Weights of a small transformer language model.
Training: a variant of Muon for these matrices, 8100 steps.
MLP neurons of a small language model. Each row is named by its layer, matrix (down: output weights) and neuron, and shows model dimensions 112-207. Each number is 128 + 32 x the weight over its row's rms, rounded and kept within 0 to 255. Numbers have three digits each. A neuron's up and down rows have the sign that makes its largest values positive.
Before each neuron's rows, "fires before" lists the tokens most often just after its 100 highest values on Wikipedia text that the model never trained on.

fires before: "- ", "op", "ak"
L7.down1048:105117122111109151134109132123146089150122134102108132138121201109107080109150137107151155149205086139096194141106100098112098114157209173125145086169112129093086082159168095146172134103121129141144124120139102094201172128120138196219130112061103158144127129151154161142110096121111149127

fires before: ": ", ", ", ". ", "\n", ".", "–"
L5.down823:137069112144120104115108161085126155153146147158170147173165144129125118122111157129102144067198154145197109164088161165141127078099123133181151162162107061093087164146107196151144121130103158125091106103081139170160075141111156119115164099149146183112109157125085140131151092170174133122

fires before: "\n\n", "ret", "tion ", "ur", "ond", "an "
L4.down479:092173100109113098186145100116125125106089101123159106085148133110087128162144063118119125147070172135197085161130114109161138109095150140164150172166123120149143111115128136077134137095142102170153092135091129084123121101188091105120181120121112122133120092128172138129123154111097125145

fires before: "\n", "\n\n"
L7.down898:092120114183096110160119112140127073104107143156192111152125118172092134166095152097117133128176129151093118148143140134139113098110131116093159134126119128155106100138100099134203086067096119169119098149093123107066127138117160129110131115132074060131150116163158119186078220112119165096

fires before: "\n\n", ", ", "\n", ". ", ".", "("
L3.down1091:163106149204123074127115151091164109131128139133113143063088052142065111131183196120139133098134112164141085085131151109133152126077150183122119088138105125154113084164130202119075095145102115096115126143124125133127126194139077160121200140152124139138104142127136157166075141139152111078

fires before: "al ", ": ", ", ", "\n", "s"
L5.down65:135107118133180129078074169150089113120075165143160125135128128106128141151082139132103108134085126173106131158059134128118104184116109134079117100147150190086199120132104095114081154088171167152121140139153146133115095113140146105126109138180130150112124142174116138213137091166162147110

fires before: "| ", "ed ", "n", "ing "
L7.down516:171130145140065147133150082151152123165154174114135091108087151131099153186148072086111106162133128127169180107168148158114151158078148130158158121138147063111125104171111126082123185134104126135176122054120144147114055087106121171207122128115167145131114159126103163107143119134088097170

fires before: ".", "% ", ",", ", ", "–"
L7.down993:183145123063132106087098107174110100129127154186123161104156218132165132114077153105156141138189119157148140129166137139160142084096150148135163186117128110119105092060124094179096081124114144159134108117085164179083092132192162175084138126141131182128112105173163083071107179087175141103

fires before: "or ", "al ", "| ", "s ", "ian ", "ut"
L4.down997:121189152165182115140118122124070120078124115110099168077087082085149091104078134144114134181148151112156150152125130115083101097188076117132119102086120188097141138127166152100071148152211077083139083178162089088137138121152059070082157102131146084113135093116116100127095159101169133106

fires before: "; ", ".", "2", ") ", "6", "–"
L5.down1172:174038110124098119173164140128167132165121139136151109075113160086130105148128136147169119100157112122124119144110161095056141039066142127137118126170152179130129109179139125120116151074141081090095158154136130129084171135186104130208125142147133120115156134150122077190143129151141108166

fires before: "ed ", "ing ", "ings ", "ation ", "ment "
L5.down1097:173162107149040095086106179051120094117172114151150049129152139147137168148091128136163111170073128114171165109146155168137119126121097104114137071122150147123151096104096146128086150125064121106148122147145118152130097133126131165150095114136210109074169161157140156098140114115148139136

fires before: "| ", "|", "– "
L5.down612:116130115145153134130114184186139080108152144102160182093166129081131111121116147116168167134109141139125103139087122119138100073133116144127153062146126102114101100170100136161128103107168142091137145095174112051221164097153185160147090120155078097127117168151086093124079164145125049104

fires before: "re ", "ral ", "er ", ".", "2 ", "al "
L4.down1189:127230169131174090111147179143142169147111114125135129104066196142144147143125150121154158178138113107135193146104105129080082175141088121190151119125182119120108138119120155156126127122154126105119166138131098123108162198098193150149050140101070143159122097139132117043142102148120160169

fires before: "to ", ": ", ", ", ". ", "in "
L7.down962:086118183106103149149136121095098118136151139180178152121143161119168144154098145091122099127102148124151137143118144146035143077151176136202120160074112155138136144144089099159170115123151106121122189124115149162150075181141098112127146118126108126155102131100112099140114109160083134163

fires before: "| ", ". "
L4.down672:127080127112182102104121120150097181173127187177142159145164147137111136093118116118080139163121196123126098136170100092096063183128110197097168071102159123112123143072093233118090149087143119121162151073101187127162053164118116142124131114129181056180199154126167143126066086152114080044

fires before: "), ", ") ", "\n", ")", ", ", ". "
L7.down179:092137113094136107146139139156135114121086185134124143100144098106085142148095153163132121098177116135155099084103146130101098164106104219147094163113144207127152114142151117090146102123118131098077134113099156086117133134104092124151145127198137165177116178112100079148124106148074077111

fires before: "9", "8", "1", "7", "2", "6"
L7.down836:157136130132178167132129140131117112177147149112127160133121137130083207109138153146022102135160068174154155119162158148128067130147106121133082164125130108155133167156163112180129092131152115156106107122129149172144121157129114153094144124185177114096117130145113146087135083084159136096

fires before: "5 ", "3 ", "9 ", "7 ", "2 "
L7.down146:140076156167146158150120136178065181189139109164143116108173106104124102049091136171098115172125132113135129085123119132074155176136181092159128158104110111172115093104086062141090066093105113124149083063135105103151133110163113150082097142084082107172127117087090109100139037184095091143

fires before: ": ", "ul ", "e", "\n", "e ", "N "
L3.down557:088134109156128118115038091086106152116117074018107042180102140133117113176121132132123122108148100142167144143120122132131197130088132107140114176093066115137139137055112160133128166154134070099081131101134124123116151103131060134127148098070125092078087081116097115093129076101131135076

fires before: "| ", ". "
L4.down1143:167157101150141075055121109145106153147095203112137129139045178136101100142098137044120128167195100120066145113161168094105132123182141167105107135118159153084087158181191092112147174137125135134103128110141181140109139088066124089121161151113188091071088176145142099089174160102140180113

fires before: ".", "; ", "–", "1 ", "% ", "'"
L4.down646:120134103095176071108138138097094092087102129128151156103131161123084124143117084127178141118145088092127203181122135164156124118097156053102071175150073169172136161137126138152072070149096167100077205114190116132092158137120141165112091108108152076099153136153124149149111126161132144134

fires before: "al ", "atic ", "k", "ly ", "ian "
L3.down781:133152096143147135120120142129064164150146127165144165149114125100126065155094109200172134151117122128084121128086168103123127206117116164129142120099174144081181184159160112136147169183199112135157135166145150093195110139137172143106091112122109138095143151083134121112129105097147095155

fires before: "\n", "ent", "for ", "\n\n", ", ", "of "
L3.down460:124114156085080120107159132124044161148078135112098131115099109177133098052108150137123080143119141110145172154121100096130145158160091137099136197117183137119130062137163094145159184077095152104167158094124094134146076166160154116128156116132169168138112083120108165125138122100086134073

fires before: ". ", "le ", "; ", ", ", "le", "s "
L7.down665:101172060107171120123181112168140067079120146093143147196106127135108133059134127144155126087148142195119111152095119164157171113115140071158086180159131126143154161097147089124109105095107154155128089097163110133161066131134167079127087156140181150112132096117187162131130113134199172130

fires before: ": ", ", ", ". ", "ic", "."
L3.down769:121118154133094169134150168164042138171143096094144137171104088208123164143142143153113186148128117096102135077109117031162121160139109109196127069078159088105141139106105134124077161095162147152143088105125190149124146134128091128120121116121112082140157135055107068146147189089159123173

fires before: "al ", "al", "ic", ": "
L5.down530:132169138113144150184133112134117079185138182091150122148135167071117117124150144074125102175054175135088120102108175142127103135129123117159158103153088146119148152130112087130109047151134131097181076152133135142187159083153142123168134157159116149189151125134113177187125149074139122093

fires before: "– ", "place ", "by", "| ", "stat"
L7.down280:130098122127106098152083121203129178161176125118096167146130135107138174104140101139106128115110172142156144141142142162109079140114088163104122126124153145131158144144026175157157116108098160105188180165160129129184123105143132135095111135112152128141105104139136054123130152139148138072

fires before: "that ", "to ", "the ", "he ", "of ", "\""
L7.down1072:094150091091139120103157178109131152103116124083159149103127121139186095169130146151127165094094126143145120130103014162129136102161092119112101128168138156139181128150160148167104117132108093105176153094187199150184124120157172122113134109123130122108136158155092118135172214114140135162

fires before: "| "
L7.down565:172137132183164130150080178146134176129094143159197181131183145116109096126089139118164078125169100103143160082117141089139170146097074180150159120123172150097179129136145182217161079137109104133138141096120178097116123044171135152126117164123098110188128107127149142118061160072130124131

fires before: ") ", "s ", ".", "00"
L4.down404:070129112164174127131200125123114138125123133143160196176091108128162126129144143179099134150097184105150124159133113099109114168183131118155138093103109142106181158171113168099129116142128152105130114157169128103196125177096118087156158121142089119135148117117162093079160065123194079110

fires before: "| ", "|", "7", "T", "(", "E"
L3.down784:076066136137111097164089189103203117111121098100113149128100169127144124132119142163125146144100166111158089175161147129138105122099170181167143175118050170160118144168086139120125137111123130198156222113105091137132119138095078098141143148089118113161094208124145141138149196128113167123

fires before: "| ", "L", "|"
L4.down1127:082117146093115172085116086134101161097082200163144145104168168155105120119146177111091058130124125117143134120126124092107176118148136167103083132158091158122134138169124117147110087170175163156168090128134117093101079116122150113125145114131133139149131123080095101128125063173179124140

fires before: "==", ", ", "of ", ". ", "'", "–"
L4.down103:163188124161132145113111158144186096143208153147122178116129103143025160177117089164196132129142094194137139079061101135133095117126187114164124164154061104158124106041131145104076081103139118129077165133112083155188138170124052117072192137151123137126128179104132118121088105154154127189

fires before: "s ", "-", "a ", "\n"
L7.down759:185174097158149126170185186130079135125099116108127116140095122163150156122103088147124100142206171084115126136146129143154159138142151117144134160138129154119137138104107161129123132161158101100103098154107149156116137111185120107098098101107114109149109021138084067090185149188081132145

fires before: "\n", "\n\n"
L4.down321:135147183113068171152114148106173068131134067149116112132108112085037195117179151138129174108132117093098134132144095094150138116154160123129146132131160144092136127136123189100147159123173122134072131162147147105162116109120108151143160146177074138111138057099166127138097097111081145105

fires before: "| ", "0", "8", "9"
L4.down855:072150119081119120103072120055163155107116153176136134120110209109185168112107126102144124144100060112079144142133107123075090182088126169133131097135131147139116111092098148136133064120111134169086170104119062078150189116174140105156086120093111149138062145117098206126103153135136132114

fires before: "\n", ", ", ")", ") ", "), ", ": "
L5.down305:119111157108127187117136112136112151118119092058154059093144102134094088149094162146171135080137112227127114135122119166113138137106173175165148144115128104140149138147139105138146135095137148074096113045141124136166107120139032082092151102124170094138137108170094118096159119151122152105

fires before: "| ", "; ", "|", "°", "7", "% "
L3.down395:087186096085105122120098137060110079145088129150183122160138123179086162157111124125115115105134095146127089097124176131170088221203191130128141148114121081185171156160098120138115108147132133187191103136131117124125142101183097169131161113121164088145070203143149171120174130063103085145

fires before: ", ", "\n", ". ", "; ", ") "
L7.down669:144161089075123126137129104153090124181057162110095139113126128099178108044097159164142121057121096144104094089183094116070134149081154208149159139099169171125144127125180148161121194129055155069078116105156123140116139121153106110120100052156195133185116168110143097158140170130157149060

fires before: "–", "| ", ")", ": ", ", "
L4.down687:100157100148114109134100156145141108102054199149086151086135147144128067157108096147137128129123179190196085139159122098047113086190115184169069182114149084100119108139100118165074114105120151123198091156124101116121127048127158149120097102126180127138113149172151129143123182112184104159

fires before: "| ", "om ", "ished ", "tional ", "|"
L4.down15:117104164113137101136080096163125121103091149077119090142095132159117160157107085138109109095070201037122115107171060063188084111148164162169105160175116186168164135100088134086123112201121183135150115100108147127177086103118121104100114125194149118103093114152123158133114105146190148144

fires before: ", ", ". ", ".", "9", ") "
L7.down36:150078106152134096154110144157108124159097086120154100173104134178166103164131123063117164163136117075140171118082123155183099105120128101160134185143154094141136119149135122112170173119065125156125180095101124117168219150103163089136090093159130147090149136107147135131103132124119131165

fires before: "ed ", "es ", "te ", "ing ", "er "
L5.down215:126163070123157170169111162168109173129123146116144132165148170134060163051162203115114102151160134109119107121178152060164108141091091092114118151144131159063149132094151079079158125129102148118119167141143140152108162110139160135123087127098123109167145179172192092122175190152103153148

fires before: "| ", "(", "= ", "since "
L7.down534:142115115161166139136096135163125110132105174144138132144137092100146133117134140116171185119180143112080112152144109037157101150230083133099120100121076155187134116145138160202154102120149169148147116121145151173136153109119139144109126135157123089164163169101110124137151138174135137147

fires before: ".", "'", "', ", "| ", "–"
L3.down828:133114093136106143154102178156126106112117135159063147164125155102066139095175120125094150157116125090105163101113175129166101146099122137147115073103126116136138191169138105124132068146127077107100058122158060167125140119087135193124106146136126137172105194116068132040128088121099109124

fires before: "- ", "| ", "|"
L5.down522:142181141175157111108115141087079153166102073130120191141134126144119111140122161151104135173113115183100147144156149095144104096181119149124143152119137164058092163131142100096090145150154154162075138136114089108160144128165179139127112194111167100106119171178124071136122167111140190149

fires before: "| ", ". ", "6 "
L4.down569:136083154151187125154159161151116121064108117147125100104127129108111091092158111108131081157178093105112122125159126085127089123106182111135116201111100142181189147166161080118122163126166095177168151053096144126083152129026133121108121112169160127224169214112168084077196185097089174126

fires before: "\n", ", ", ". ", "and ", ": "
L3.down19:141097136105140155104130104146145126138136180121131096165107152132110115166099102165151113075132180115078156121120095185146078147131060174118219151138145164102152138131107124122166153105113100095125154113145122090137089107138175079083149173077089159087140075153087110140106130158158137175

fires before: ".", "% ", "', ", "'", "″"
L4.down489:131083124097119098108085154113196108127087149115109121065159138171064151160132142159100130184163132136178145144085162071115112181161155100138101156118085142140221132110175138082127074122135097183110149158148131149089135116143124195128133126105169077162138130173144160105099041148149151110

fires before: ",", ".", "}", "} ", "-", "16"
L5.down449:186158082101075160145135179143102148119080096137159127134115128138136117143109102144133118141140138140124148155201120117122226165110172180164130051076139127123170133124098148139140113137162103137144189108122147131088125192143083128160163115162123159145148067126074153151067137120144129097

fires before: "| ", "– ", "Go", "y ", "P"
L4.down1188:142049111096149086175126090185148146065139087132153104103108098089140108175148149154057140145130146154137065173183144153116138089130097118165152131157136142207133089120121122139097078093131081148187118147132096102138155137112134087100112077079142100180165107111120057127183138147146098124

fires before: "| ", "\n", "7", "2", " ", "0 "
L4.down882:113198091113138128101145097086132138138187163172158135146109128126123174167181130131120100149144105059131117131121148139115066126121169189192123159133181177097131149105114146119157151149072159082141125133120076168096182054181131150179104101101167105121114136114099071108146128108153117164

fires before: "| ", "s", "km", "|"
L7.down803:103125126166120099097172099105164105112165123131177166167203121166121156121157131185135108102160126093142110078148119157165159082036076135111130098164128139049116177096152139177113152102147131153161162166163106193067098092130142105160054136152132158141130085119121140137127195105115174145

fires before: "| ", "ot", "ision ", "(", "o", "p"
L4.down1024:164096133118121087129158145099145118131058096086087171164092142100177154137196103103105161067189142093136107108155066150107181099078126172098097170060093128131147159176116104095123141153073139158139111143163152108118144179204131128122100088099152127135119155098085114109088189153157147071

fires before: "\n\n", "The ", "It ", "In ", "On "
L3.down824:119093127170164158132143146087122082136102071160196075149076170100150135137131106094134102085128102173117095153097140141114169133159127134090133104113126167179192116118181132149114136141114165090109103116107160156126131131107134055106174161090097106110169182153113100132101166112109160129

fires before: ", ", " ", "\n", ") ", "i "
L7.down20:101114205107141078134076053106134120173148141130104082101134165092096096123168114132110094132173163142115141129151135070103098153107126186059161127180164139115141142133156136105134143130106132071129059150097128146088145029101067147146156126164195200177149143108102134166151140154146129129

fires before: "- "
L5.down439:117128146098138120153101217163107103142161143094079132165147147068085157050116149144160206143107174178111084092127116108150123107164182108166136157139124165117111103158117171104150162064184121112109127166171144147156132090094136094152123069136125124102145176101090137110120102096123164126

fires before: "\n", "ist", "ate ", "i", "ch", "st"
L7.down1206:129110126143140147140127160166095130119137106167146161138158143140101151119063148130100122095150121133109182085199136083159132134140111111077160144037125144202160073064128159126123118087101104159135162097146148112099138119134094149109102144166091098097118130112116169140112106111135150180

fires before: "| "
L7.down753:103117163158169141107154169121182114050111158146128112076118077110160155087124118140133133139183070107145105108157110134191148122076164140186097158089185163170043103148118132164160144124133184133171150131120127160107105152108130138162134166149100124160144184100161164135143162133067109130

fires before: ", ", ".", "s ", ". ", "um "
L3.down724:108114125120118145150074129099119144180122192101188165132165118201167122161105190128142079081186116136080132153116132067155073171063074158132162086137150127133178137080150086089185134111085076100158103110120115171131087124170101095137130123174129162065055110100064103169147134154124086195

fires before: "he ", "the ", "to ", "they "
L5.down739:088111166093088155145161138140126117070113114136107143093142195129169172148167172131073126089164163097096127114140082083164140135225133093130168086176156106147210149107097103085138110156147109092119121102134184094157097168211077139119080117094103131136105094141103149139119147095098124132

fires before: "| ", "|", "\n", "|---|---|---|---", "ity"
L4.down688:125162156146161146160090138159101154135142177138122165172115118079100151124164146090111170156066106135145088163127176106123160170164074073129141098150121195147087151120118162082144111139125107167129090082105106162135142125079124137154102151129091130094070097137111154132170138065114149116

fires before: "| ", "ze ", "\n", "x"
L4.down413:130180099159071144137182120107127146148130146060119108077123184107102159139185120136126143144129029175151088170109136140048106109076117142170115103186125147111095193156123091152154174077091095081168144169186093122145120134145133126154089096100127149136132132109109164134125113165083109123

fires before: ", ", ": ", "'", ".", "\n  "
L7.down223:127083089102123117122101159107139099156147138207110119133159155148182085158120194111055137077148148080108151105104183104126137156081103129182119118155164137056114182150161153100168139086059092217112153080154136140177173138128100073129169170202181158134119148127144132110083089097137149114

fires before: "| ", ", ", "of ", "in ", ". "
L4.down603:141100093151125132056137121137116106163166092183117067120136141140102109146104129184118145164128160129124140000082102126108189131156123113140163115129170117112126145050122148073144097102192170153129136119106117143134161093128110166146147153145150097128174088133086142150123156153148111202

fires before: "o ", "um", "um ", "o", "ator "
L4.down1171:138162137081168166139148079053129123119114135141136152209100158135126140124163153122118131159213105069153160089154105090161152113073099094138105159101123136100115128151157100120112137161142166138131134118118113125147068193146137081153166133101120107095103131055095103126112112149084087154

fires before: "| ", "|", "(", "= ", ": "
L7.down473:123111131178132174163153164135122107119108182120186129136134151092138056149217126116104111157074139152135074122118139119133145169169135119129150118157124141109134112107095100103189123156092109128132123140124173154123141057141166126136074085159079136095086149103144123177076130157141149115

fires before: ", ", ". ", ": ", ".", "' "
L7.down935:114085118124044135179060098160086135158101138191134132124146129099078134087134119140138155094189089147145168132147126134075146120129109102113086176149124152162186160097104128173149099150124198102092100168135097166127135134160109179127149106179128180173143134173138040159100146095169123102

fires before: "| ", "|", "of "
L7.down1150:102118096133150124102150155156110136132143157144132143116159169049119161054141133184125099185127183158098112116123112127112129213107109150148162103095109112142086075156167101151124089153146143131177151136112139157122102059124126149109081179147095134121129132135145143120125124208161121111

fires before: ", ", ".", ": ", "\n", ". ", "h"
L5.down611:150128103142121128142152120123112162172098165121141120154141139139167101138014187135125104114139125120173205138092189110108132141094159169115101158127093123105082104134191179162129101085136082088050214111198170106147137131143098082121146123165094095175044096150109126102158058122078077103

fires before: "–", ".", "\n", ", ", ",", ". "
L3.down847:195206094154132146130039150136131079122118141146084194169124121120097169139051121108147152095135142124099139106110148104130144144111176122198164113125120091140125128152137177148138100139133161083121114130132153154134246044092199142099073123045135113149134118160164154078181044135150088105

fires before: ".", ",", "\n", "0 ", "-", ". "
L7.down961:092159115095136161076074133124096127137023123127100167161151151165084087073093151222132098092082138134097129129189153105179121205145124103142148099138142121103181119136130155134063133128143097154102116163117167133077114128157114043158112118135170112103084092190142169102077145151142149132

fires before: "| ", "|"
L4.down707:124072066138175152133151114072103138124191160135157147142105171155126168142103140144117149098165105141173142046165163098144085176137108163115139109131196081109080076162164136112094108097140136137161191182117103147128185113214155145160184110163127171083132180134108137103130154072095089098

fires before: "ed ", "ing ", "tion ", "er ", "er"
L4.down1118:097121177119125153138125114118195145132122156109130109138151099094128111130068144207101183140169084087179126132173131139106151104134164144181113138135168147092133170177074127137049159167124135125151094137099191138103106072110095087140174119113176085121131159139099121132120041122172107139

fires before: "1", "0", "3", "202", " ", "2"
L3.down597:155070130134061161173078144125145136166110194175162132171130152112155141137130116068082119158100141131195115170142186128149120107178135144166093096117169121155116153219141100095155088198156135150148140120113149190130092144173058089126085136205158124118204171139126112102154135110158158117

fires before: "0", "1", "5", "2", "3"
L7.down1108:134154118182133168115124114121107149154121119109131118135105145131107151140160158141149105117130102188150100201109169081147123148177071158172109130025165098181111135114142074134121099126186126158147119183161143128106126145141179111064122203152109110147145156147077129108104093161172112127

fires before: ", ", ": ", "\n", ". ", "-"
L7.down158:176124103176101171147139116109103163081120088104158091191116088127115134111091098114190223174119078116103101155176161154084147147134133096156103171119116197142138149117137132124115180187107132089101152136099104096105166103176043139125153125206120169139108119069145129133089159157085153145

fires before: "2", "8", "3", "9", "5", "6"
L7.down335:109100123169144114076124097089145141158112123164162092101153126100139126162130132099173154136113068133148129105119122102117075180136143168017131121108118145200087156154110095110157060120180104124134124143130115107146114157165119088149137176177151134112172121090077144087118120118115161180

fires before: ", ", "; ", ": ", "s ", "\n  ", "\n"
L7.down464:152125072164137127183200162148095081123112109105120146122171106079139088093118133124083068114122116124121135148099106153134124193146124145163062181076162155098211178117142095135096126166194125111104145082156103118070080166140068065085107161112109167154132172087138104136092115139154101115

fires before: "ted ", "tion ", "t ", "t", "tion", "tor"
L5.down128:180108120173146112136136089126103148133138110085170153065106143108105179131173100134150069095168120086171087146151160095185124130113115157138103166148123120132092194099160182161107130161129126108097081188093122077134182119143116113140139129109183066086131142193071130191166097125143194143

fires before: "| ", "|", "', ", "m "
L4.down922:103143101142188088116101068095113099161153105153151140100192153098077117083152052156168109126109084131136132075123149125078136139130125109187082180135191153092204155115177097104187045150098080128129131136122159127115084108173090163108136154132062170122103154099166116133166139146085146105

fires before: "0", "3 ", "9 ", "2", "4", "6"
L3.down575:117098149052198153103171092091122140130168146145102078095160138106106102106096131151118138029129124094145177108096204136094162083138138122139132172149166147119200100089104113128123143124114174157133136141149108108115127141175121085147103152089139140146144099155157136155130063087212090118

fires before: "por", "er", "er ", "ral ", "port ", "re "
L3.down7:102174167083114118095161129120127148111141113141112044152172145141128192124186096072120144134137184094193132168111106148113065114152134106151151136172182162066093146157142067117085130089107065173150160130089106088151130161120114138135068131114163141102143111119142176128134189108169142141

fires before: "- ", "tr", "tion", "tion "
L3.down1177:126126076162123107064073153117139103106135196106172131081170168166175131138154117135151159134156151148092121122122126113145119143121144144116098137163074121132098108076101058194140122124153153160161102176145151087166119108115119132202124100078070126092123153119157121234081129152164123079

fires before: ") ", "–", ", ", ")", ": "
L4.down740:121123079111149122109120119121200044092135118108197126148118133210063071155088136143173168113132110199150068115153064160122152100147112161191155103113113182132106076129132121156128123125084124135050143084109166069121144136140136119128104148124125145039139132121122154154142194150177108130

fires before: "ed ", "e ", "es ", "ing ", "s "
L7.down455:136163166109173104170101103162111158128157208107118132118180163158114205147073144163104166106225119120116132077111138129149099058110064161164147138124112189097157131141125114091141162171155129121114076151056133151078109108125109140104097138110124100154109114162143153097216112152133086146

fires before: "| ", "\n", "% ", ") ", "(", "."
L3.down396:127151103165114102139095096087135112114097164164125175094152142114135097088130166163114199184124141120115074145161113099140108169119121165126123151133076161149146054195139138116093129082115175142138139127116144125102165115120119166103204126154191110186144139102162131180130173115163164105

fires before: "s ", ".", "; ", ": "
L4.down366:159108128129093178101151126117116111138102147138056117073158127107162135094119123123117117112128189123124153177154150135097077157205118076172146096137127120118153150164128088084159175171145128108093112157143165110110081143069168147091131108108102121155124147161112079084136105151146132105

fires before: "–", ",", "; ", ".", "on"
L7.down216:146126105100151142098089130099064071145090152174133071114117119085153144175139113141069113148139149179102128084129149135138180148121164134138116123190136132136148085130121135144175077133155135146148112151159148118094180164130156205132145130139116119129075153180119189146166075137065121119

fires before: ", ", ". ", ") ", ".", "=="
L5.down583:116166120109119135111181110099103121134133124086082123178094050173117069105087219105108089067063094128136130124077127125132128137081097129184088106041107108091186149155155120156093093117129145148104178176147123121121098119124086116182054094168124092140115117106096154124126153125075130071

fires before: "ed ", "ment ", "s ", "s", "ing ", "ri"
L4.down421:200175092113083146135107146129115146179167146095098155119138134152121089189086133105097099123186120153134140131098175148121095155083159151092118168059086134108151140142096135068132125177134094175097084141092169195123085168166150139203158129084183159079087176135101090132144162155119111176

fires before: ".", "s ", "ted ", "te ", "t "
L3.down852:183168108177080171145118124173149183095103116083161165087176152099045169118145140136158120133144144118132114137110136109135119143132096125125091129150132118133048129089081188161191128123085114189161188166105121118114154144145166171092169123141145136151105099150117123098158137112130102144

fires before: "| ", "(", "and ", "- ", "as "
L3.down8:123101163089197122124133161102153093128098197051135100122103197115099102127153191134115152111143177172095152150102176071153102096076169144049111143155099129104082120146162171168105192115115146155138118117147160099127122134125105093158148124104120097169138166131131120134085101108154109152

fires before: ", ", ") ", ". ", "\n", "; ", ")"
L4.down232:109134126150133124054155087096134038150152188152113087113117121149115037111120136126118112158141160156059086073135166114104167121182109164090129147107127177085157097097098159113104109059103175161226125121068113131133105052101105110135100124112153098120102132163145122183137158120128061155

fires before: "\n", "\n\n", ", ", ". ", ": ", "."
L4.down649:158103146111042108069125116123152116135103177159093179127127115145156103165143116137062130158157181197108127145099111114041176097149088148161131130148175093115138135107132095118148125217120102116063090115158151099147084156113141102095119134178139128120141115119145041137163101095168118095

fires before: "- ", "\n"
L4.down595:149101084118128165129092135159141148157190144170091123105124137122115148110175130119134137128135109177163088119130102107117119064158188075154152113132153099097158161092131201155163111116177157124076090181133144059173103068051115099085172174228181127134118114088150132127158135107112100156

fires before: "\n\n", ") ", ", ", "; ", "= "
L7.down305:141117122140140112148105123130082131125105128143102086119107142110138124086103124180168110116199101214121157129138081140140118199122098176110107109163141134118174182187052103055135134168143129150145038123152135087126129071151132138115172120138106127184207133175124095067076137118121066145